python train.py --intermediate_size=448 --init_std_qkv=0.0334 --decay_fraction=0.796 --batch_tokens=[65536, 131072] --doc_mask=true
MLP neurons of a small language model. Each row is named by its layer, matrix (up: input weights) and neuron, and shows model dimensions 32-159. Each number is 128 + 32 x the weight over its row's rms, rounded and kept within 0 to 255.
After each neuron's rows, "fires on" lists the tokens most often at its 100 highest values on Wikipedia text that the model never trained on.

L12.up220 [151 147  97 117 111 142 143 128 131  95 169 140 114 144 108 121  52 109 128 165 121 174 154 194 136  95 125 110 114 154 138 113  72 135 102 137  84 107 133 122 133 192 153 133 109 179 140 244 144 142 118  77 127 136 133 168 191 124 102 123 102 162  98 132 103 106 123  93  79  97 174 110 118  98 125  98 160 145 130 116  79 140 147 119 127 144 162 141 129 178  71 113 156 179 116 145 118 150 154 166  95 140  43 163 176 117 155 119 165 201 116 130 140 126 123 111 125 110  87 164  99 113 103 101 104 145 149 102]
fires on: " Al", " al"

L10.up282 [171 135 149 111 174 131 172 180 142 171 143 135 135 136 178 203 138 214 178 136  79 148 113 144  98 106  93 105 183 127 146 114 128 110 167 115 145 157  87 154 121 119 160 135 126  89 152 125  94 119 100  97 130 108 108 157  67 149 104 119  92 122 167 154  81 130 103 207 104 197 126 174 156  56 162 106 157 106 180 126  91 163 115 118 136  82 111 130  98 163 126 187  61 153  92  98 153 121 113 121  95  99 150 134 141  96 143 127  78 113 104 119 146 101 122 125  84 135 192 115  58 117 131 104  99 177 142  57]
fires on: "ig", "r", "ar", "ir", "ib", "am"

L5.up440 [103  74 105 153 203 103 119 158 119 119 163  99 103 109 128 156 144 173  78 122 153 185 136 165 127 163  96 123 158 133  84 147 124  78 113  75 111 121 107 118 113  93 136 169 132 169 136 157 147 120 152 130 220 107  51 181 175 111  87 112 187 113 128 137 138 125 182 159 105 197 122 111 137 135 140 148 139  87 127 147 131  70 114 113 114 128 136  12  86 158  90 165  86 164 145  82 175 115 113 167 103 153 128  66 113 150 115 147  57 135 129 113 139 116 127 151 147  72 107 128 148 107 130 174  99 107 135 161]
fires on: "ed", "ing"

L9.up275 [109 177 175  98 140 127 154 129  73 137 100 176 158 113 124  75 192 150 157 163 120 219  97 164  90 155 108 127 118  93 123 110 136 118 117 164  77 168 126 126 145  89 101  96 113  84 132 140 119 132 127  82 103 109 170 136 121 139  88 103 103 180 133  82  39 126 119 155 176 118 107 103 140 111 129 129 134 142 138 114 120 184 161 103 104 132 199 115 117 139 171 117 111 214  49 117 145  49 195  91 118 163 148 103 116 138 149 158 103 132  61 119 185 143  70 114 150 138 144 107 108 174 111 173 197 119 101 120]
fires on: " s", "\n", " dr", " % |", " |", " def"

L11.up204 [ 96 145 111 110 129 144 139  62 154 171 104 160 122 157  93 140  90 114 176 145 188 187 134 111 111 100 135 112 110 100 183  75  97 104 136 167 148 153 155 117 163 145 160 152 116 151 131 193 107  96 109 161 124 121 152 103  79 161  84 127 124 144 130 110 108  98  93 140  83 162 179 140 131 130 157 146 158 158 131 207  60 169 155 160  60 124 141 113 103 175 114 159 157 126 181 153 104  84 136 128  93  87  78 148 138  89 104  95 174 189 126 135 106 168 103  89 126  91 173 190  96  74  57 150 128 189 151 157]
fires on: " del", " al", " Mal", "ul", " Al", "el"

L9.up413 [126 121 166 143 103 116 126 140  78 167 142 118  43 124 147 131 131 114 137 131  99 132 111  92  96 148 148 132 174 172 114  84 130 168 115 130 158  77 103 157 158 142 151 194  83  82 141 136  63 152  79  74 106  77 100 148 118 165 124 130 186 108 150 154 159 165 124 109 115 173 159 154 210  81 124 131 166 127 105 106  96 171 131  87 141 149 153 118 135 181 110 117  82 179  82 156 175  98  86 112 131 151 156 127 125  99 180 165 117 161  89 115 106 177  91 126 149 113 114 136  78 179 157 131  91 100 123 182]
fires on: "ist", "ian", "ag", "iet", "ic", "i"

L9.up376 [105 163 109 131 115 158 168 126 125 112 114 100 144  54 143 136  82 114 114 123  81 114 126 152 114 142  99 145 115 174 168  53  89 134 143 102 159 103 150  78 172  99 113 187 135 148 125 172  69  94 116  51 110 125 142 138 101 149 170 126 170 125 135 103 115 127 147 131 118 182 134 163 134 109 196 136 155 130 171 195 118 170  88 187 125 138 119 172  72 126  66 196 181 134 216 139 123 118 102 109 139  94 105 183 154 116 127 114  78 193  92 121  97 138 109  99 109 116 203 155 121 163 135 117 162 110 100  76]
fires on: "al", " del", "ul", "ar", " l", " Del"

L4.up129 [202 108 150 140 186 113  83 122 130 115 115 119  86 104  64 108 150 158 141 120 146 131 158 127  90 126 131 114 188 170 173  89 102  96 153 146 135 119  85 187 107 174 122 216  68 146 171 148 176 112  75 102 109 115 134 149 119  96  98 122 159  68 129 163 118 155 125 129 107 156 137 147 124  58 124  86 151  93 154 134 154 138 158 123 103 185 128 116 167 173 123 109 135 111 150 127 140 117 130 128 111 138 181 125  59 158 171 140 110 103 104  94 138  86 120 111 159  85 162 165  54 137 133 129 103 109 158 154]
fires on: "ist", "ical", " et", "ic", " Catholic", "ological"

L9.up264 [141 197 127  81 141 136 121 178 138 162 178  66 112 135 163 142 132 134  67 171 117 160 186 154 112  97 118 138 141 139 148 133  84 137 172  89 126 155 176 139 173  91 152 140 154 108 169 141 104 123  85 177 202 154 149 139 131 102 130 144 150  99 174 112 127  89  93 168  80 172 121 121 167 166 180 126  94 139 181  94 113 200  78 171  96  69  92 145  48 117 126 167 137 155 133 179 189  80 137 173 120  92 127 126 162  75  86 111 154 141  71 150 149 143 126 125 122 129 191  66 114  72 191 100 130 101 127 154]
fires on: "r", "en", "ar", "av", "ill"

L10.up400 [147 113 131 147 143 130 144 186  72 118  98 173  81 112 142 108 118 148  65 147 117 146 131 201 153 117  98  94 152 147  89 118 126  78 139 197 146 132 159 163 127  60 108  97  85 134 173 180 167  63 132 124 180 120 148 124 150 148 125 100  97 135 109 173 148 167 132 196 116 135 107 156 122  94  94 107 149 137 149 178 122 117 115 115  70 110  99  80 101 106 104 145 100  70 148 170 122  45  98 126 103 166 120 115 146 170 118  64 106 147  24 112 118 108  80 138 151 111 154  85 110 131 142 103  98 179 143 166]
fires on: "a", "ed", "c", "al", "i", "er"

L9.up73 [139  60 150 236 143 125 106  66 149  95  93  94 152 187  78 126 126  75  56 165 145 188 152  88 185 153 136 132 142 174 124  90  77 155 141  77 155  71 128 146 165 155 107 116 122 152 156 152 183  85 131  81 143 112  87 153 140 132 124 190 149 102 123 126 105 141 198 160 153 128  92  56 135 160 100 126 148  95 149 148 135 132 128 155 103 189 124  99  98 150 141 125  74 162  79 140 122  75 152 145 111 169 158 113 140 158 121 113 138 178  95 100  89  90 156 146 105 128 147 127  98 106 107 178 117 128 156 156]
fires on: "ed", "ific", " known", "ing"

L9.up293 [165 168  79 165 160  81 111 187 123 118 151 128 143  65 138 173 124 143 149 120 116 144  91 138  70 179 126 123 208 171  57 100 138 120 154 186 100 124 102 174 127  71 120 170  99  94 143 124 176 179 143 178 136 144 129 149 206  81 133 142 137 122  91 164 147 166 110 116  94 125 130 171 173 147  98 111 109  83 161  93 129 133 168 111  99 165  98 155 145 102 138 113 142 168 134 174 170  83  65 107  89 127 102 109 126 140 153 148 104 113 135 130 140 115  66 133  86 195  96 155 124 124 143 115 154 166 162 114]
fires on: " s", " t", " res", " al"

L7.up68 [112 150 118 114 172 173 187 154 114  88 126  72  84 111 110 158 143 125  60 131 142  75 149 156 116 155  79 128 137 150 171 176  90  86 155 174 112 110 164 124  82 143 191 127 107  97 148 108 157 115 124 209 140 125 158 143 155 148 166 129 144 125  88 113 157 139  99 134  93 114 100  96 112  81  99 104 193 149 120 108 125 160 137  97 102 144  94  99  78  69 160 115 158 104 151 114  78 147  93 134 146 188 123 126 185 141 105 138 105 127 115 106 124 109  91  71 115 105 109 153 115 114 122  93  89 159 141 143]
fires on: "a", ".", "i"

L12.up54 [185 112 150 194 134 106 156 136 140 109 109 178 202 142 132  94 116  86 128 197  96  99  91 132 154 158 113 166 131 157  98 128 149 130 169 111 135  79  64 176 167 105 123 152  92 121 130 129 105 175  76 120 130 115  66 178 133  89 127  94 130 113  72 106 163 140 115 162 132 132 106  89 150 110 121 139 152 116 151  96 128 152 196 148  97 110 163 134  79 104 114 121 121  94 161 171 188  89 173 139 136 114 110  73 128 151  95 159 113 103 137 138 153 125 130 167 102 148  98 148 133 152 153  80  92 158 174 100]
fires on: " t", " s", " gu", "q mi"

L7.up222 [136 124 159 143 107 124 138 126  75 111 144 155 114  77 183 157 130  77 132 110 189 140  96 103 112 105  95 159 122 176  79 114  98  58 147 128 121 143 103 184 115 125 114 177 154 105 121  86  61 102  63  81 174 131  97  96 120 133 102 151 141 123 153 176 104 147 133 240 181 114 142 167 115 122 113 148 147 176 141 114  97 127 121 143 168 117 158 131 107 150 120 150 162 144 140 101 202 140 122 164  20 109 103 126 109 121 155 114 119 132  66 119  93 179 197 137 147 149 127 120 123 108 107 161  82 117 114 121]
fires on: "er", " coach", "oper", " director", " president", "ter"

L6.up343 [117 117 119 135 130 129 136  74 109 193 175 179  91 133 113  84 184 123  82 117 130 112 169 183 118 164 135 140 149  81  73 106 126 115 105  98 122 112 144 124 158 108 128 112 193 201  85 117  83  80 113  56 162 106 147 167 120 158 120 130  97 192 187 111 105  49 187 136 207 148 122 104 194 149  68 124 148  82 135  97 128 115  97 167 131  87 135  44 106 112 115 180  90 152 124 137 152 155 185 163  62 114 110  82 124  94 169  89 130 161  83 127 153 117 194 183 137 165 179 150 154 184 120 140 117 113 173 101]
fires on: " re", ",", " two", " list", " one", " other"

L9.up427 [100 172 138 102 134 151 111 165 111 153 149 183  72 191 135 138 131 112 126 174 158  87 132 204  72 113 108 127 131 124 168 120 124 135 159 108 151  96 110 103 154 149 111 122  96 149 100 134  59 127 103 169 137 119 191 136 119  90 114 247  91 111 171  97  83 130 198 168 164 164 133  91 140 141 103 135 167 153 148 123  51 132 124 219  66  91 131 177  84 124 137 162 163 122 149 141 105 137 132 166  97 137 129 120 106  83 101 114  82 125 127 102 140 136  67 119 143 156 163 112 134 100 136 118  78 108  95 157]
fires on: "ar", "en", "on", "an", "ast"

L9.up161 [ 86 195 125  80 125 183 170  92 106 161  86 111 117  97 157  95 114 121 148 199 107 154 149 143  85 162  97 106 150 131  86 142 121 120  98 157 142 149 138 120 158 114 179 171 133  75  81 118 170 131 177 107 105 134 158 116 107 100  73 120 147 164 139  26 126 150 112  83 109 134 121 126 158 179 112 119 145 150 139 131  97 130 125 124 179 143 148 157 111  95 169 186 156 161 189 159 125  86 208 114 158 195  95 115 121 105 141 139 145 144  66 102 137 179  55 141 126 135 162 156 107 142  93 100 170 123 126  71]
fires on: " |", "|", " dr", " | ", " ", " P"

L12.up368 [147 163 131 138 147 140 122 138 129 125 126 145 136 138 113 107 148 114 113 137 154 123 112 105  55 130 181 169 128 127 142 111 105 111 114 152  88 161  78 134 136 121  96 135  73 150 167 181 134  80  73 101 121  86  96 135 153  86  98 120  89 182 124 148 141 116  92 133 209 108 172  97 144 119 138 109 117 128 179 142 127  75  81 177 103  67 152 166  98 182 102  78 103 144 152 116 160 139 159 167  67  96 143 126 129 129 130 165 125 129 102  51 123 125 121 219 111 127 151 105 117 117 153 142 161 138 148 109]
fires on: " prov", " pr", " rel", " col", " coll", " prom"

L11.up359 [225 134 137 125 169  96  97 129 176 140 177  88 109  75 115  95 203 119 116 150  77 152 167 170 122 109  65 113 146 112 142 135  90 142 128 160 158 124 165 196  72 159  86 145 111 126 142 167 156 115 147 139 155  96  92 143  77 128 116 129 128 108 138 107 161 194 185 148 185 162 161 185 124 161 155 116 203  46 123 108 152  78 133 112  67 105 137 110 117 140  75 117 132 123 131 126 149 135 123 208 103 117 136 122 101 119 136 161 174 111 109 101 171 106 152 154 158 128 111 112 103 135  96  76 115 128  93 164]
fires on: "op", "x", "et", "as", "at", "t"

L7.up1 [ 98 128 134  83 150 143 160 104  65 150 174 122 100  93 126 125 208 203 119 123 148  97 104 116 136 129 116 127 126 159 137 156 164  48 142 129 101 106 134 120 124 136 111 188 149 108 144  89 110 128  95 169 111 120 146 129 127 146 148  99 125 153  91 123  74 169 154 163 103 177 140 201 171 148 175 122 123 144 112  94 121 169  65 161 111 176 116  82  92 185  92 139  91 115 174 160 183 132 163 108  68 153 133  94 104 156 196 149 156 152 101 108 128 111 180 138 158 139 137 148  85 139 161 110 100 117  89  85]
fires on: "\"", ":", ".", "iography"

L12.up344 [124 110 106 119 127 131 141 160  57 122  94 150  44 128 111 115 147 195  78  83 126 147 118 124 138 213  79 108 122 101 156 171 136  63 117 161 127 153 132 103  81 115 142 131 112 111 106  93 134 156 126 147 160 164 125  98 137 135 155 142 169 100  96 128  89 179 168 165 118 109 156 166 152 142 154 109 134 156 123 145 118 159 133 138 104 167  72 100 170 169 158 147  83 187  61  90 141 146  81 156 136 188 150  90  97 163  76 134 128  96  80  95 133 130 122  97  97 119 113 129 128  92 146  96  89  96  89 159]
fires on: ".", ",", "′"